config.toml
norm_eps = 1e-06
rope_fraction = 1.0
attn_scale = 0.125
beta1 = 0.93
lr_head = 0.00498
dataset = "wikipedia_en"
MLP neurons of a small language model. Each row is named by its layer, matrix (gate and up: input weights) and neuron, and shows model dimensions 0-127. Each number is 500 + 25 x the weight over its row's rms, rounded and kept within 0 to 999. Numbers have three digits each. A neuron's up and down rows have the sign that makes its largest values positive.
A block is one neuron, or neurons of one layer that tend to fire together. After each block is what it responds to, as a language model described it from the Wikipedia text at the highest values.

L3.gate61:513519538501510464489464504474471498468477509479466507490489504529499488517516548444511541494500496479509462493514531476467497513498499490459498501533470469459490469460505521467527486517533504502495506505531479433528499465504476529519470512500550488486498503513515463516485525503524470527498521495489466514490519476511490565523547479448504462425555488498528493469560477492529462497549
L3.up61:539483512505449487465492511497494518479480500498484521500509490522508509535480524489492504531485485505503513524517489483501528494492466518496536493505492458505565506543568520481478502500531521503578505524491515531500512504528491508474472505519590484473452498517491510498509556545454492462530501465474506498505481525450492479519533510518471493477494488518534528537528494534484502523476
L3.gate131:489474473494464490499479461493519496501514504522505496483495456499496541499484534502486517528445448516497514477515503455515525494526503470455493519519505525541512491513521452514511526503502508543504473509516446518507458494546540518480484482491477456548474515485524508511504437491459473507507473527504543493500491508489509510463485520521563473508527487510505472510486530516482501489505
L3.up131:516505473480470518481484506499524493525493491552486484496482488479507513544464515518459521524484476492516515512546517462521505505538528431477498517515540531508525485514518457540536507508520498551483472519556466525520464523547507524462463527482525524519505492490516528557523522505456439515464474511466548475513481543464504480496533499530574517499527512487517464502487532474501489451518
L3.gate192:528569503468458460512466489496464504482523473499526461495480486491548484525504501458476526471495525510457510527497536560502511550497469512484514484496544456552505516525454515477465521538483494550433500501556503548528518520506490496508505479488514520494497504505474533516487500468492501478534480522484518482471495497507485472519478484484479504509527496519503484532537481468507509494495
L3.up192:523545493488465523512497486510498484529508507516510495452505530454469464499464497465522525517510473517515483537520493469555515509475482514498487489503513547478525525505449443469514508562531541505479474506481520490478470493543505517459508507505490523508475501465506544527453477510537465471526465534501498505522504504492487533468508464521507503526493495509507500502469514481488484506460
L3.gate195:491471499516499494480455482487510487532502519531548499525498461489498519509474477492507516512540467480485496515499515483518529480523527508514553500513518492521493478460483514509435483487519449530515494523491536514545516534534453512529507488468490477492486477528519513516504503498475536550507502512490495464478551511541514472512528500489543479500526523498502492507477511486444517496540
L3.up195:492516518492476520405491475519466528524481499504506485520510483488500492502499492487518531476487483516460519573503484475537534485471472511457490505491490530487505485525502543545496540521528487534482546489510500499520504544466550526514496524504534505504483485504469515558488509535497465560499480522493484498489497479471511509574463491537518497533464513504472506496478505564475503510507
L3.gate325:497530509485490484501493487475528459513530518482497493467511448502496502500495485484496501485511457494454513461531477439459506510460505519491514522495521506487463475510528488468472487525454508510521510467493470502491464505489564483519513521453526521510488522471516500510450418461481507493463506544501481519477491477448494521524488460515496471570486499512521512512543471511517489511478
L3.up325:480509503495469529513500493487521489474495476477506521481544536467535455520455512497475496438537502500480488502474503407508445481521510496526491530443505507496498500528467497530475498482511500532518542514501519479460446497485525493478476507476501514520493491465479548533546482482464493506511454519466519446517501520451499462526476466517480482505516502523531479523526477513466480505503
L3.gate382:497515461483465489526484498479498474540449475511515513508536484498548510543486538564505502520522488447459510544484504475478484463481519532531489522494541483508481458484510510506522475517552521507571453472523480516516522449495484474491475519528535447506469504460537495479488473464514496497472519542511468492534515515505506503541548516538474517464506506471499501466491484472466460484496
L3.up382:502499502486507479495538477468486460553463473512494482500491448497545486467479546519489509505519483528451499486508512488554499480509473512520490474470534506503466480521458504495528492502531508526523499521527499496493530519504536486451461480503564519515450489467521477448514466508507501475460529517478503484564552543504492534503492454500518495523518516466540481479487484490480457449481
L3.gate417:550513504485493493484544459504508492470484479459514471533504536470516487452465520504508467481538489469564476497551474467531508514511546507488488552484505466474492477476496473507488526492489498463499520495470522456487494508515474483467490464463501503530486527480512470515514500483494500463508520498484460503469527489521501537528524463545510491465552522509508532537492445494532493507488
L3.up417:479499497496478458505493513544487499504468538461509490540514500492516543463492464480487486535527509518507495505515459510512480540532490488488492547457463487506494507538540517497548546514512533554496503461476473501484461477519507491511489523511506508535464540547533494557490515517564512512496459460486526512513527495472481517511486532481493491492510482473465479533521572521488508505544
L3.gate498:484512500481527460502521512469496524461482532508483511517487509519480499479460527486486506484464519503529496460459509457510501537479481511497536472491478496460528472484468489496524480525517490517507482489541489517521472529494479480530530489488496474524487519491509468515492497497491438506473483499541520512522490471535546477520464517496508510498540479464546514527508535503522515506507
L3.up498:491481503505482489488516521525463543499524517527512484521525518544479528483491490469522500465471476470461493472440546501479503517508510520522497497472474510434528495495483498535531522515490517475543488449526496489575524489471500549514522521532489507533456535473530500512458451515521501495493464472449500527462531483529507492532521498569477484485484513556532494485521539538479493502509
L3.gate541:523512481477498473508513469530509470496522514484508562482532456513461529529518548483537476527504482493490507479475494487499523474458488494490522488527487498520502517494461492479465443488521553479472465491493526475499503538465501494475444520535548515460519448478529520499522497530495472506464513512494485520533542480485470474489498486503512486488484507524495523435510468502482538532471
L3.up541:484462547496551501503458504540514475513507493518474444517497463480483503504475495522542497542520481482472477533487490446507488534513470511487482492509518445504457497476506554500505466495525487481508508502500503562497509504457496490464510516514506478501506482489524529451505494507520511453526466507491522483544514539497493533462453500499485518503500492543510490464504452417510454504504
L3.gate570:478506436529515492478512468478551471517542526508540514542520517519500505487464496506527509493465459524533478493468501513508507457482495520529488499474486500516515516488568491506507532478539472496511539485486464455524507497512496476492493528486505471479508479465519503496520506498511517524500520488547534481461434472453433498485522534515551495538480529479484522515510492472492515501530
L3.up570:456528523500450548454500519487474530540491478486537526471536504492484503462447499522472511521508533514535502494520491500506491471519509487497476504485506522514513509479504509472484523499502486498522498489513459475510499533516452468538551470514526501517547529490495541493535520507476565456490517491524474507495485527502467455456513563518512506469486558477516478526500490477513462492507
L3.gate589:473496503498517516479488548480493510529487496524482536516492490522497480491537499487508545456453489509471481547512481490521545509486491475488559497510506570493466501491499465505529514566469531504537513500491531521537515558509520535532458505538518488527476517507446461546511513478505495523468504543463491458473501506470456508501508452480504470540471522465514534469491518527484485496524
L3.up589:501530478486495495460493521503532538522497482466462511473492490495517526480548509483482516501448478495478511488526481489496541492531503476491537492508554512511493497494557533471526459495528472514476487499510481490515517541509508522523510495522565460520486515450448525514500460497516548488494531536489506474479505504483529510489482477467496512518466517503479551496560510507490434486499
L3.gate591:488489498500474486461512524529515498510497470539482513492504481497503467480473497525543486443520457537490466494543522527536478507517501476490461474503452476461487564495485531504532510467519490481479484477549527480496507481522541488513514497515506447503477494551518481487518465496452489484486501482530498513505472523490485490487511499494461487471484511472494497503516514437546519511466
L3.up591:522496470500487505508513538503477502465509472523477526466529497486462541511487489508498494454520510497513488459475465494499511503516489507504540462487480516448515498494543507469477507475497512505458481526495493495518518510463492503539508499534515491448519481450452471497504539500544490507474496471521506492537493499562545541471510530539515490462512518481476530510475527484487502534518
L3.gate614:456505469450493520471498516492544529529465507523506467509475522486441445481496502504550506499499481490472524502548486508494488517483487500501485469574511510460494473486472496539522521458473529504495513464504460514459516443489514492484480503468476482494510510494514530443510505447504516477479524511496489519500505568471490524503497483499457492502511448497509509473518503506505480533528
L3.up614:530487518521485495488526516519539499423514473531513539496466530529503507516484502517503533506524491509446523518490490501526538467471495490508517485522523527491492502503493465504469509472531494479496507508546493528466496510490503465486494514506482476517497467437473508513484455531525456474527523510503566472503514531478482452477494497529527530482471482530478526487493476481475476487512
L3.gate626:525503506529517498516534484497497508495481481512504460448521525469495462519487515530489495515538475513498530498478516494527469529497519490516523487523469465532488479484496507501522459521485532494506449475501532504513483492485532460505546523494533485520518456506465510471482500483493477504508462483502510496468474456478527503532512528560485554533467473528509483540504507496508483507497
L3.up626:495513498459509465533512488517500546477517448500499508462435479500442494519492525490498499513495500500502493518565503512495530479540499497529536473465492490524470521486456455516508511529498473475553501463469509506541504491513478463456548532481481501506459485501516545554459565533487507492542533531494543485502525504520527512536488482499495529506524506529543491471493519502483520498508
L3.gate659:517488506460479504480525491497464525462499464506541520498476481483528483459511523511530508502483437494488500503473522512485489501481504499481538469464499498555477488484514504512509484553481497550504499532575474535471524508502509500514508489539492466504493519513479505553478460488452467519440471551499517464472501485498556531491514512483520514505524470514509481537526516505503502494538
L3.up659:483517503443517494489537533505532494477538508482482492457482507515525458524496491483509484502517493496489477490480508469487509524543495442479506532480547478523498494470503501477571471460463481498502491489508471481463498495466472453510524480487540480508531496523480508460483452535508503546587513505480491475487509446496495505494502469495482485528515522449500468484482495512508477505489
L3.gate677:503481490486493468486488508501522498500503444492499515476534474518465527481481503459485532485532511474493460490447543482474520511486520554514522490513513494518541477511527519551446480507494521508551500496515519519480505489472488442504502501498526461531500496486559487484496473487527497518494493499451520485520495538488504508506509510508499457540560493459499523516481509478446477481520
L3.up677:435485498483512522491469497510526494551492496518526481530490491515482478513484530521474464531530463563480484478476469467479483506459535480495519512514502513478475486511497528471481486469530515503487473527527476478500443495504565504535514458539507500480507490510513542504484480454526484506469516547514507508540549482486473488491525493499493512479485483514514550489523480498539542474526
Description: Final word-piece of a month name in dates, such as Mar-ch, Apr-il, Nov-ember, and whole May, usually in birth–death dates and date phrases followed by a day or year.

L2.gate326:504516511485493488453489479506508539500497493524500492537494485495495491464458510487481464447473478488510534485480542525487483520497492471517464493455479490500459519547506490503544501490534541496459492520525471508485548543525491443522521519522497503481517512495498494518530470497494567487523492485493477449474480528542489490475473464466506517474496504472527487494500520546542548500475
L2.up326:507513497496500510524538477481506518506522505478485486500481480474501526466504516505522530513478464504504498454509471493478511466496499497498493463470490546497484510500542516503495468533486506495505464504462488521471442511565499466554503532514453516514461462515499462531478476508519536477529494509499514508502538509487502481505528495523535541533464511521502489500502471506483490530505
Description: Mainly an opening double quote before a term being named or defined, as in called "achilids", known as "Flows"; weaker on word-piece fragments like ic, ure, ory.

L4.gate5:496483510520514562520490501522522515518513533533498541529526459526533460497520509525480499513464489516515519473473534506479531509471468529514496502493513478514539490518507494469517496518492494482472459552525473547493524510497519537482523452480467476538508516448498524508477514547519508496505491527494530516522473466512517475494477485485492548481494496500511468505514513465434523455475
L4.up5:520476525485496521467501472548509478488529516521515496490523526520505455420492472470501542525471502436472486526458486490503470527453504502525471445522497517481510451483502488498512527492477475502483464486515472521472504517478515500515493444478486538527527503516460492516530505501532523464529476530539501496499532510524523493483485548559495516498490476513493469518491510455513489436484
L4.gate301:507527516527506497502517482479456515510500503504492465509515447489463504551496500534476486479498511498472479527514480486499480515495470533511520490452496492496503479460551496492449497481490496442493481466530501539532519509500519487522499478477499496483480485469495486504438529481522507500529492560503509509489493536524529531527492455538466535493561513493545497502485459497524464536516
L4.up301:507523504469532518495540476481535452504546561480501505516506473534502493498447512493537520500478531480465489461576483462509503474497498458513499504496515498469506453525486468472485485480499512490518439483507417541501498537473455509510524470506485488521457450496478484476459544520493466461517479532556486489485509514478497503482505485492520501471538496507489499536496477508506483490516
L4.gate443:502496467462486505492480501512536469479487489478552468498460530523501492486526513521511502474513520497506489484486516508523458466461529493480495465473511444543482481489558490477473482467493493466495465509514479502511481529463466466501530488496498504519500500481486511538480484491510481511515492475506478472525558452531489479506527498532523486510502445486545478479484523527482520453511
L4.up443:519514502461481516507493524492505465527497510508510474504528465542505476473555453535514499500487489548547519498518547490491548479510524485486544542531518506508446473468530528471489499514521481481499516521509490481501511507455505432532511504509505475517514495498474503508470482521528499534522474527516494499510521526471535506519510494531492511482501469519503451527466483521472458518505
L4.gate479:474525500531506484513486460547510550530420557509485482486451473527468495477516496515479480515466489517560512512457514532493522472508528507491564525479491481471483485523503471509482504498458519485510520495500467474481498535530470534508500456528481466510505501464500502509490520448477482502492531579499474465516484513523494519500489523532489489498519551461482484497476459510488469510502
L4.up479:513491512522495504498554484476454538491481510525510480448487501527511463435540500520511480463439490544505508521491484480505455501486532525462504498498469529480545544458517486512492482506489541443511504471512482483493499497508512541529511548476490499537573492493530475532472515523523485498482516463518486489515515491539514488519492483481532509465503464482542508492531513423510505479481
Description: Opening == or === of a Wikipedia section heading after a blank line, as in == Reception ==, ==Plot==, ==History; weaker on mid-word pieces such as the y in psychology.

L4.gate116:513500542491528476504513533490536526496499466498491516456522515483481487528536530540530468525479481468479473514520482505437491452500488502473517479442481490484465509495569530540515429475508531507520530512481507554514494488549495506496470501502522504518485552493521522512528527484502506531490510515503488474481516508489478475528512506529457499460476519438492456523476480558504479498517
L4.up116:491529484521450532511486477480498482461510503463535533475500424510532518551482504520505487478524481479471498492498505485464471506512507431528467500525533493525507510490516490500500511499502544492487508535471479468448486526523473515503496522512517531471482550516517491513499505523465460488492498488458453492441533502471521472492511525468492526504527506539495444487521498509510502527489
L4.gate133:486476514509504509495546481488501522475531520468522546458530481492516543531498493513529502499504473497439428510523489480470489519505477487489463486489506475513524538511522502534486510542500544462521520490521486539564488545497461529464477511514523500480516521524485523548488499490539484494529504551495546474471478500506540465456464495504499468499486515498506502537508472499475458490561
L4.up133:497492469505475453503543440531473498489463525457491536469475509422489468540499482515484488515488475494489499500531525496531471522559473479469482465500514474490536479488501483546522485517500476494488523494503490495521511496512533500494497477522471487516457526551509498523514463483503485501500497533443536468510474500532553465474514525524475498508480538514503516461506496523500489509508
L4.gate352:523490471491467474479491499487468473472486506494537497498514528423491490495488502461459503510458481492452481508474515413462483508487507444486505485464511457523484520498502515485484498498522551549543552496497510483512466470498486496478531467546533532523480504497531508514468518495520504513504481482526514483456500483470534508498507505505505470511514464528532513511510531488494505541527
L4.up352:520512542492486492529530444521492488451531515547498534467477451486511505511458432491509482496489521499447502529503483490509506489470490453457509471514512460521471500495467478513495490539468532496515520481512526478546512466485487524503518446554499492496518461435513487513482493507475510520508501486492526489462459522563522480497510519522480488505485517517506493509515476490505507495522
L4.gate420:550477518500483487468467491490502473465464505484483514491573529462516465514536477490494515507488521529484455577521510502535479536505470456461514485512457499518499488521496498473545505519504504458529518513468441542525468485495493508515492502486510496509444465477489483514502508522491540508480476490533489484498471492550475499496522507549492444481477480445518481532504482483530466545499
L4.up420:509506472532504471508499491459493490480493510503513491516460440459500463500504494487514498493487515545493455550476510504510496530490499529541490480464498449526488468497491482451506475503541518512479522512486497477557484506527496514538485486488509477519495506503491489456493515509505488489451482492498468465538500493472493527516511491469523478473500492490535458528501451505539531527492
Description: Tokens inside written dates, chiefly the comma after the day in "March 5, 2019", plus month-name pieces like -ember, -uary.

L2.gate520:483528511469475502457516456461500476533504478468516546504459498482491473497524483483502539488490494499491469496518497437493523495524508522473522488508528476526498480507492541527486489519526536526486504507531477513518485498549453494496494518468544504503507512498519516511544488473505541502530502500488457474519512527515477515495547483555543486441475524470518471513500510478532507439522
L2.up520:495519446452477454495544475470531504535512539509550507488497458488506531499492510471473526535486490478510505502487491489479514499487485469482528512453518500499483503490479514526484479532498532550505491517509488501529486483480477526463503495530523465532513548492474481511517508505476500515498475515517492493515533529516522489482526486530497498492552538487526464514523510506566484490557
Description: Final word piece completing an English month name in dates, such as Febru-ary, Apr-il, Oct-ober, plus May; occasionally other word pieces that continue a fragment like Mar-cus, s-ober.